config = dict(
    num_hidden_layers=10,
    hidden_size=384,
    num_attention_heads=12,
    num_key_value_heads=12,
    head_dim=32,
    intermediate_size=1536,
    vocab_size=4096,
    hidden_act='gelu',
    norm='layernorm',
    norm_place='pre',
    norm_eps=1e-06,
    positions='learned',
    qk_norm=True,
    attn_scale=0.177,
    bias='all',
    tie_word_embeddings=True,
    parallel_block=False,
    init='trunc',
    init_std_qkv=0.0173,
    init_std_o=0.00388,
    init_std_up=0.0173,
    init_std_down=0.00388,
    optimizer='adam_variant',
    learning_rate=0.00115,
    lr_mult_qkv=0.4,
    lr_mult_up=0.957,
    beta1=0.9,
    beta2=0.99,
    lr_head=0.0076,
    max_grad_norm=2.0,
    warmup_steps=472,
    schedule='wsd',
    decay_fraction=0.512,
    decay_shape='linear',
    final_lr_fraction=0.05,
    batch_tokens=65536,
    max_seq_len=256,
    doc_mask=False,
    train_tokens=636800000,
    max_steps=9717,
    dataset='wikipedia_en',
)
MLP neurons of a small language model. Each row is named by its layer, matrix (down: output weights) and neuron, and shows model dimensions 0-127. Each number is 128 + 24 x the weight over its row's rms, rounded and kept within 0 to 255.
A block is one neuron, or neurons of one layer that tend to fire together. After each block is what it responds to, as a language model described it from the Wikipedia text at the highest values.

L6.down789 [130 172 100 109 129 130 105 120 142 119 137  89 132 108 157 110 178 122 119 160 131 134 178 158  98 152 121 163 141 163 153 143 105 124  73 118 139 104  76 128 134 115 108  94 162 113 120 139 130 110 154 140 103 170 130  78 122 159 149 165 165 133  97 155 153 131 119 108 131 110 141 129 121 135 115 109 152 133 114 103 107 111 146 113 164 140 145 133 127 143 185 138 150 117 130 128 126 135 108 123 126 153 106  43 145 163 125 109 126  94 144  90 142 150 132 126  70 122 124 135  94 168 149  91 116 102 139 104]
Inside organization names

L3.down159 [131  77 104 130 143 152 119  98 174 115 122 150 144 128 101 133 155 112 109 125 120 145 127  84  92 140 150 150 157 130 131 137 159 137 125 135  88  97 143 131 107  97 133 117 157 131 113 129  92  95 113 132  97 110 129 136 119 115  97 105 178 162 126  98 125  86 105 130 127 159 142 121 141 101 130 136 175 118 112 150 128 151 188  90 140 126  91 176 102 131 124 128 148 120 124  97 129 105 132 145 123 147 144 136 194  83  97 179 100 128 126 137 138 179  73 138  84 148 165 145 178 131 106 131 140 135 116 113]
L3.down740 [123 140 158  85 110 184 129 125  97 144 139 158 130 151 113 157 109  98  72 136 100 112 140 116 143 100 109 139 151 108 134 169 157 123 106 147 108 117 126 113 172 119 132  90 127 133 125 129 134  82 109 149 110 123 163 124 116 123 125 121 129 117 116 124  89 142 149 161 106 112 105 124 103  89 130 136 172 135 155  97 140 151 106 126 128 122  89 146 155 133 118 125  64 113 148 141 163  99 150 142 135 125 140  97 204 139  74 121 126 162 109 129 146 110  97 143 134 103 134 104 137 118 115 111 121 152 184 117]
L3.down752 [127 110  99 139 105 135 137 129 141 112 157 147 155 139 108 179 126  58 164  81 146 140 107 136 130 113 126 138 176 118 130 139 129 109 164 106 143 136 151 106 120 171 160 123 141  90 157 152 168 130 169 114 128 145 129 123 215 114  94 131 144 131 143 123 120 137 140 107 153 131  56 156 154 135  87 147 154 123 147 132 128  83 139 140 121 178 100 151 131 110 149 126  76  89 148 108 126 100 123 134 111 108 131 114 155 138 129  90 160 149 147 127 131 126 151 122 108 184 161  85 135 140 118 111 147  91 112 122]
L3.down1265 [112  95 184 115 127 143 111 122 107 133 144 137 127 127  73 157 125  95 127 109 117 127 124 131 145  92 103 110 136 122 110  83 108 128 147 135 116 153 109 162  97 129 122  83 124 190 145 139 126 125 107 135 135 148 123 174 152  70 124 123 145 138 116 106  93 126 150 143 116  90 113  91 106  88 115 154 155 156 164 133 107 141  85 133 154 128 161 105 108 117 138 104 117 140 110 118  92 163 104 138 104 173 161 108 174 133 104 140  94 144  91 145 147 143 131 111  91 115 177  76 170 132 129 115 155 142 145 141]
Sports-table cell boundaries

L6.down411 [163 118 153 124 133  85 134 143 170 114 130 115 116 173 107 135 121 151 108 149 170 113 103 140 141 146 144 108 143 162 118 139  94 126 145  61 137 170 130  84 109 141 113 120 110 134 176 110 108 140 131 105  63 124 113 126 146  99 114 124 121 133 137 147 137 125 111 150  96 151 127 104 118  92 104 131 159  62 107  95  76 156 100 106  95 112 143 126 133 161 151 144 111 115 171 113 115 101 144 149 162 120 120 129 138 130 138 157 170 148 151  98 149 120 169 125  72 120 169 114  83 149 131 114 133 143 142 100]
Sports statistics numbers

L4.down431 [127 123 134 150 115  86 155 118 150 133 133 141  93 112 143 103 157 133 103 120 139 114 139  97 106 145 186 156 127 133 123 136 113 100 140 101 127 124 132 153  51  92 132 103 108 139  99 127 114 107  94 147 140 166 124 136 164 107 139 195  91 135 116 145 142 104 118 171 122 159 128 110 132 119 151 147  90 145  98 145  89 116 106  99 119 122 157 167 126 122 151 133  96  89 124 143 143 121 117 144 192 145 128 140 135  88 129 136 140 114 112  85 151 125 105 141  68 139 133 136 144 135 152 129 124 106 131 119]
L4.down604 [ 94 157 103 116 109 149 168  96  85 135 107 127 148 128 111  85 106 149 115 110 152 109 156 109 114 142 108 163 146 145  76  85 159 102  93 120 105 127 134 117 140 117 125 127 143 127 131 110 147 178 138 160 113 130 139 147 132 126 134 162 130 130 118 142 136 144 121 114 161 113 144 135 158 148 102 100 140 140 116 157 129 148 167 119 118 123  71 148 134 121  92 149 127  86 114 137 112 124 116 133  80 112 156 120 157 160 132 144 143 139 119 101 138 126 133 113  81 113 155 129 103 132 106 103 142 178 161 135]
L4.down686 [130 162 140 116 111 192  80 139  98 143 108 123 158 113 103 145 127 122 137 167 169 117 120 103 156 140 110  95 122 118 110  93 116  96 119 151 129 138 110  95 183  87 115 172 105 118 109 102 109 128 127 140 120 154 149 124 141 142 152  72 156 166 140 107 119 149 120 130 128 111  95  86  91 142 123 129 151 126 124 151 119 138 118 142 159 112  94 161 140 132 148 132 117  77 139 135 133 136  96 168 113 165 118  97 206 115 171 145 128 109 171 126 104 175 163 112  76  86  95 150 116 137 121 135 121 135 117 121]
L4.down1207 [175  95 133 126 106 106  86 129  87 122 103  76 116 135  79 108 176  93 120 112 168 106 139 123 130 139 144 170 145 141 105 110 102 182 127  94 161  98 101 132 154 166 109 140 114 104 141  81 142  92 185 134 152 116 150 122 119 172 139 104 121 189 136 126 154 163 135 129 133 140 135  93 136 104 162 151 135 139 114 140 121  78 144 165 110 124 124 131 142 115 141 151 140 130 116 115 151 117 112 141 155 114  95 107 126 126 156 138 124 130 164 102 130 108 125 143 134 138 168 124  93  89 110 105 129 132 121  94]
Predictable word continuations

L6.down401 [130 113 108 149 115 124 111 135 139 118  98 127 158 133 123 103 156 132 136 161 177 121 154  68 138 108 120  99 121 149 138 100 153 114  90  72 115 103 135 129 150 141 183 131 121 126 121 116 190 139 125 116  88 157 138 134 110 130 147 150 155 167 117 123 164 146 137 107 106 122 140 123 129 134  71 114 128 114 136 141 106 101 151 126 161 116  82 137 106 108 129  93 148 110 120 152 146 161 101 119 143 152  89 135 168  88 138 126 121 119 128 123 161 112 121  75  78 158 107 119 136 136 107 150 114 100 168 124]
Word-continuation fragments and partitive "of"

L3.down829 [163 130 120 119 180 111 116 129 150 134 119 133 164 146 133 117 118 154 154 133 118  84 101  94  88 123 105 123 143 110  90 121 143  79 155 105 105 122 125 120 141  77 111 144 111 142 143 119 126 109 161 104 124 165 114 105 151 164 125 133  99 137 143 129 106 156 135 123 174 116 126 134 103 127 135 127 128 128 125 126 124 119 139 146 136 156 131  98 132 133 147 139 108 123 122 115 135 119 150 139 135 121 138 155 104 150 142 142 153 128  89 179 115 110 108 144 149 132 162 120 107  82 134 141 136  95 104 130]
L3.down897 [128 141 126 134 175 100 125 115 149 134 130 122 126 152  91 138 119 102  98 123 136 132  96 113 112 180 136 154 104 103  70  76 126 139 143  85 150 143 106 117 139 114 224  89 121 123 142 125 135  88 127 113 149  86 111 104 125 141  96 131 130 151 114 117  99 115 102 131 123 135  70 132 125 123 122 109 116 127 123  87 146 135 111 142 133 132 103 129 133 132 174 142 179 109 142 117  87 111 114 133  80 150 158  88 105 165 134 111 125 171 128 146 139 141 117 138  98  83 121 139 181 165  99 158 145 125 138 131]
L3.down969 [155 151 122 118 110 202 162 127  96 127 118 172  94 153 163 107 116 107 122 119 142 135 136 152 176 132 121 145 135 136 115 134  91 158 164 151 171 126 161 121 133 139 138 146 110  92  82 126 163 122  95 141 139 123 137 132 125 178 170 123 179 104 129 150 133 128 103 113 123 122 136 103 147 126 132 127 100 160 121 129 146 118 100 125 172 127  87 147 136 107 180 119 107 118 143 118 129 128 128 104 104 151 149  83 126 136 113 123  84  99 150  98 123 113 149 131 148  95  73 116 170 160  97 148 108 182 178 136]
L3.down1465 [153 176 139 120 134 116 101 104 193 109 117  88 140 173 130 118 120 123 108 126  98 186 105 114  77 153 138  80 137 167 119  77 128 152 123 104 122 136 163 107 129 128 153 127 158 109 121 122 121 134 109 101 133 146 118 150 120 143 132 136 108 126 154 124 123 114 103  89 148 131 132 124 113 141 129 128 131 129  81 126 106 148 174 113 116 103 125 111 123 163 156 137 130  87 136 156 117 146 120 147 104 125 162 147  99 119 105 135 104 104 113 133 178 118 135 157 102 109 107 122 183 145 123 175 146 154 145 120]
Main verb endings

L6.down374 [170 141 145  86 156  67 115  94 115 145 134 114 152 106 148 120 122 137 141 145 145 116 113 135  81 131 167 116 136 111  89 112  82 135 172 128  99 160 151 119 148 148 124 137 103 109 158 144  75 119 132 110 136 125 101 116 134 103 129 159  82 148 150  83 112 116 138 131 129 149 118 144 127 153 157 156 110 117 132 114 124 106 151 114 123  90 159 112 115 136  71 134 148 158 115 148 110 126 138 164 110 153  80 122   9 104  89 158 144 113 101 175 116  81 136 135 114 123  87 159 127 129 120 144 159 108 121 126]
Past-tense/participle verb endings

L6.down750 [113 160 120 131 132 129 160 136 131 135 125 124 179 113 122  96 116 138 117 130 125  89  86 125  87 102  80 127 119 164 149  94 126 134 136 162 127 128 130 126  99  99 113  96 145 142 133 119 140 101 104  81  68 135  84 174 116 110  97 143 140 105 125  86 126 122 195  92 127 126 153 192 109 188 135 127 131 157 154 102 116 125 133 151 121 104 104 106 124 116 146 126 107  78 128 148  97 132 138 116 147  99 144 110 143 162 121 110 105 118 123 145 174 120 154 122 110 101 141 111  95 157 149 136 106  86 132 184]
Table cell values

L3.down359 [150 101 107 126 117 120  80 121 137 129 113 101 112  61 185 119 126 146 129 121 138 108 153  99 136 157 117 118 125 125 161 136 152  82 110 113 147 102 109 128 107  97 125 136 131 112 141 152 133  92 132 168 181 139 155 121 119  99 138 196  97 115 126 152 118 141 122  96 144 142 160 194 153 115  98 159 102 122 121 124 146 129 144  95 118  78 128 119 103  70 120 149 135 127 136 137 120 116 122 142 157 132 116 138 173 131 138 143 133 146  99 125 139 172 132 113 129 138 142 122 149 114 146 129 152 121 115 171]
L3.down758 [141 112 102 155 119 126  82 102 187  88 137 145 121  87 142 115 110 146 135 161 136  99  93  97 141 123 114 132 135 184 153  96 124 103 157 117 138 113 133 152 109 109 137 134 145 157 163 155 110 151 169 127 134 141 143 141 133 104 123 111 169 160 152 137 124 153 157 138 123 156 109 138 101 150 112 136  75 151  89 111 104  98 153 127 167 147 106 154 124 154 114 137 140 145 125 113 147 143 150 111 154 151  65 111 110 138 168 104 164 118 114 136 109 184 106  89  94 142 112 130  75 125 125  98 155 152  79 123]
L3.down855 [149 150  66 146 149 123 122 104 164 111  99  73  99 115 128 168 123 166 193 126 133 142 126 115 119 145 126 132 106 127 166 117 150  99 164 121 139 162  93 126  94 118 105 132 134 110 139 121 142 114 151 118 152 131 146 116 121 140 146 147 106  89 127 146 137 111 131 125  97 150  96 163 152 132 122 126 150  70 139 127 135  98 188 148 129 124 126 141 140 100 119 120 120 164 117 155 111 120 136 106 179 149 140  84  85 123 124 122 115 147 128 144  94 114 139 132  87 113 140 139 134 135 144 168 140 101  86 142]
L3.down1309 [146 146 165 137  94 134 131 141 146 118 163 139 140 111 206 152  75 128 131 153 119 134 120 176 128 120  56 135 159 121 111 152 126 133 112 141 170  59  95 115 143 164 156 132 118 100 124  94 170 167 136  80 145 127 123 138 117 154 108 151 141  94 170 107 160 127 119 133 126 114 132 113 132 120 181 130 147 137 123 107 158 104 143 171 130 166 133 122 160  72 131 132 143 132 118  90 118 137 160 105 148 145 127 129 151 137 151 128 147 168 121 130 122 121 131 166 135 109 163 145  90 113 150 141 179 127 108 127]
Table cell separators

L4.down359 [137 111 141 131 140 129 111 135  66 114  88 149 120 120 112 168 112 111 126 138 150 122 138 140 161 189 147 104 139 113 157  92 169 116 154 100 112 146  99 132 139 136  86 119 123 118 101  86 105 130 106  96 101 151 153 158 149 107 147  93 161 132 117 127 150 107 123 159 105 124 114 113 119 128 119 143 135 127 115 104 108 104 135 136 116 144 150  91 133 126 112  97 143 106 139 134 195 147 117 143 162 173  78 139 132 133 141 102 117 120 110  93 101 151 111 147 147 115 122 161 112 101 151 150 168 140 142 142]
L4.down582 [123 133 116 127 154 141  88 108 140 118  84 116 112 145 165  82  92  97  79 130  90 122 150 167 103 177 120 146  93 148  96 121 127  86 107 152 116 120 135 134 133 141 108  85 158 174 114 153 113 117 134 142 163  79 133 130 125 138 137  97 108 142 131 126 166 157 153 178 112 122 137 128 173 131 140 139 120 120 144 113 145 107 136 155 143 144 135 125 179 160 133 102 125 146 165 150 131 129 116 134 145 108 129 116 194 115  96 107 131 148  79 166 158 135 105 137 115 131 138 115 149 107 118 133 140 103 111  94]
L4.down670 [134 123 122 139 168 123  86 132 106 114 133 150 161  89 124 131 127 118 133 116 125 140 141 144  97 113 112 126 106 178 136 111 128 123 130 193 132 130 121 111 150 136 114 150 124 120 141 125 111 102 122 140 111 135 160 140 171 121 164 110 134 111 162  96 100 159 143 139 141 113  94 134 168 162 170 126 120 117 100  94 148  86 118 134 112 122 173 130 120 126 103  82  93 137 127 132  91 167 124 108 164 135 121 118 157  89  98  93 132 134 135 110 137 130 149 143  95 107 142 108 125 100 113 137 130 117  68 124]
L4.down1479 [150 120 176 166 139 109 116 184 131 181 118 134 141 127 101 145 100 142  85 119 117 141 112 100 102 106 115 143 131  76 153 151 163 146 129 142  76 147 103  91 138 168 148 118  90 178 109 140 113 177 115 154 118 163  86 117  95 141 132 133 144 137  98 102 133 111 137 148 113 142 142 176 154  80 116 112 113 106 105 151 121 137 119 114 137 109 132  70 111 113  74  77 119 160 138 149 135 139 145 117 162 160 137 119  63 143 109  97 109 102  88 110 110 116 122 114 211 116 136 133  75 144 149 128 167 124 121 126]
Partitive "of" after quantifiers

L4.down424 [149  95 163  94 113 121 111  71 102 130 130 129 133 125 135  91 157 119 137 144 142 111 150 146 121  97 115 103  77 140 134 123 115 127 143 179 132 102 106 105 155 124 148 136 147 118 139 119 205 138 130  76 136 104  97  97  85 131 148 144 104 139  95 136 135 109 177 153 131 132 116  97 116 135 115 147 141 134  84 116 115 165 200 143 141 132 157  96 159 110 163 102 114 125  87 103 114 120 141 127  95 136 105 137 147 165  99 127 115  97  99 143 152 161 120 167 144 106 139 142 137  83 118 152 144 127  91 151]
L4.down901 [111 152 151 113 175 152 118 141 157 125 131 145 125 149 164  94 102 176  99 117 150  90 126 116 134 132 175 129 161 105 162 140 134 150 111 143 110 118 149 125 154 156 105 164 157 172 155 121 143 110 158 149 116 127  91 141  99 137 114  74 131 132 123 128 146 130 110  91 124 118  95 143 128 130 188 118 140 111 112  98 117 140 110 125 147 121 122 138  81 169 127 111 104 151 156 141 116  77 143 151 137 111  93 146 112 131 125 101 128 115 135  92 115 141 134 107  84 112 164 135 130 155  78  96 100 171  78 145]
L4.down1045 [151  99 142 134 122  93 104 137 103 107 134  80 153 148 124  68 111 132 109 179 148 125 116 106 127 132 139 126  70 150 109 140 130 136 127 108 142 118 103 128 102 105 119 126 141 126 146 137 152 150 117 106 137 119 136  83 108 113  99 133  75 126 117 126 128 102 137 103 140 135 118 139 124 136 127 152 155 122  94 119 127 111 165 137 158 144 199  89 129 116 159 111 143 141 160 112 128 146 166 141 105 146  99 159  79 122 109 141 138  80  98 170 117 105 140 173 219 125 159 151 122 121 147 147 125 121 114 169]
L4.down1048 [154  94 131  95 149 149  63  91 120 153 119 149 134 107 140 119 137 137 141 170  93 137 110 168 122 104  88 127 121 129 143 141 149  91 154 157 175  99  94 106 135  72 147 163 112  95 132 114  99 182 147  98 127 143 154 137 117 103 172 116 145  92  74  81 133 147 115 129  90 133 153 132 150 175 132 148 123 132  56 122  97 158 145 159 107 128 116 115 124 163  96 128 161 144 141 158 172 152 143 146 140  95 129 134 156 123 122 170 109  77 102 162 183 136 105 117 143 125 126 149 110 127 162 125 145 125 124 119]
Finite verb word pieces

L4.down768 [130 143 128 108 144 128 133 152 163 141  93 156 150 150 141 129 131 145 131  99  82 100 137 101  96 136 135 141 129 121 129 135 100  87 104 151 110 111 141 150 109 142 104 115 158 116 135 111 148 126 131 143  98 117 100 114  86 104 147 116 130 135 147 132 156  81 116 123 108 143 134 145 124 111 170  94 175 145 130 131 131 149 133 102 127 123 110 106 116 135 146 167 118 140  95 150  77 144 153 118 142 145 158  82 126 119 116 153  97  98 167 133 125 172 142 127  86 172 155 173 165 148 163 149 112 151 143 151]
L4.down835 [111 120 101 125 115 153 119  75 152 171 104 150 102  98  91 153 135 138  71 185 131 167 129 120 124 129 102 152  89 144 146  96  88  98 114  93 169 168 107 137 142  94  89 115 132 116 142 154 122 146 101 103 128 191 121 114  94  77 116 144 130 138 144 136 121 153 157 115  81 161 122 122  81 113 111 142 101 163 105  99 131 102 164 118  94 136 111  86 129 155 145 182 109 144 131 134 123 123 111 110 115 136 115 149 122  66 116 145 124 137 150 145 129 145 114 151  94 126 153 183 128 118 122 108 140  70 120  86]
L4.down906 [121 147 115 137 193 181 114 131 139 131  92 144 140 108 145 100 129 125 131 134 102 174 134 148 173 100  86 153  74 134 192 120 134 110 156 121  96 131 137 138 135 130  73 108 144 129 144 197 175 143 137 148  70 153 177 120 124 138 105 126 141 179 128 110 142 108  92 100  96 126 137  87 114 127 128  99 124 127 102 150 176 135 150 132 102 111 113 105 138 122 158 193 112 125 104 133  96 119 167 105 148 111 135 141 122 136 146 116 139  86 114 121 128 106 106 145  75 143 132 144 157 145  86  92 140 125 152 130]
L4.down1306 [174 119 104 123 129 104 141 141 154 141  88  98 144 124 142 133 117 167 122 136 132 102 112 138 137 107 115 155 108 136 120  99  76 165 108 151 203 151 149 133 132 133 136 110 109 158 152 146 164 151 127 132 113 122 157 162 100 136 114 174 142 103 147 142 131 122 125  87 118 153 137 118  98  89 107 110 123 180 156 130 163 124 135 117 129 152 113 107 125 162 136 106 117 155  87  90 149 128 144 167 116 151 134  94 145 168 117 143 108 156 102 122 122  97 147 132 148  68 130 152 128 101 103 123 151 119  91 127]
Mid-name continuation tokens

L4.down10 [117 105  79  99 148 126 143  89 147 174 130 101 111  94 135  96 117 113 137 119  81 128 118 151 121 146 117  58 199 148 111 151 110 166  72 110 153 120 130 133 128 159 128 134 167 116 128 143 147 135 128 155 138 114 115 151 133 121 107 190 164  95 120 134 127 154 126 191 125 156 137 118 129 139 110 126 137 128 134 164 168 137 166 119 135 164  91 109 125 146 130 143 140 114 117 139 148 132 144 130 127 131 106 112 151 107  68 125  94 165 138 126 107 154  91 113 119 119 101 148 159 165  78 125 151 149 134 145]
L4.down62 [123 142 132 131 153 109 104 133 133 177 112 145 136 152 146 142 124  93 117 114 160 133 135  99 116 125 163 145 122 133 126 141 128 134 135 126 116  97 113 126 113  96 104 118  69 100 114 165 104 165 124 113 100 137 149 156 137 132 171 153  75 147 154 107 126 129 121 126 140 124 140  84 141 110 131 123 141 126 117  76 160 102 113 130 102 140 108  95 106 144 126 130  72 125 156 116 145 167 155 131 119  82  97 149 136 142 122 145 122 134 125  89 108 123 109 113  61 169 111  88  99 129 129  76 123 109 160 117]
L4.down926 [155 133 127 167 102 167 122 139 156 116 144 196 144 182 120  93 108 135 147 119 120  91 132 129 108 134 123 124 110 113 114 124 114 131 143 101 120 133 113 154 141 124 120 132 118 147 124 111 141 125 136 117 150 110 148 144 114 137 172 111 143  95 161 117 116 149 107 155 103 185 170 117 138  88 124 112 116 101 161 113 141 143 128 147 103 130 156 176 154 107 156 120  62 164 150 132  89 115 164 117 104 143  89 115 146 137 116 104 167 128 130 118 117  99 134 105 142 130 105 117 140 111 145 106 119 110 124 171]
L4.down1448 [159 127 130 149  90 119 131 117 130 129 119 132 117 102 142 178  94 116 127 144 131  98 179 181 120 129 143 157 125 136 105 115 111 137 120 112 150 154 123 151 142 140 124 113 100 140 129 118 126 134 112 117 141 134 136 112 132 186 118 129  74 119 120 156 151 123  96  97 131 129 151 149 124 165 131 124 122 109 130 108  82 150 126 129 146 179 167  92 162 107 109 127 104 103 125 144 137  93 119 145 132 127 122  88  99 107 166 174 110 155 137 151 124  97 153 109 149  91  95 117 112  71 139 120  96 111 158  90]
Signed table numbers, compound continuations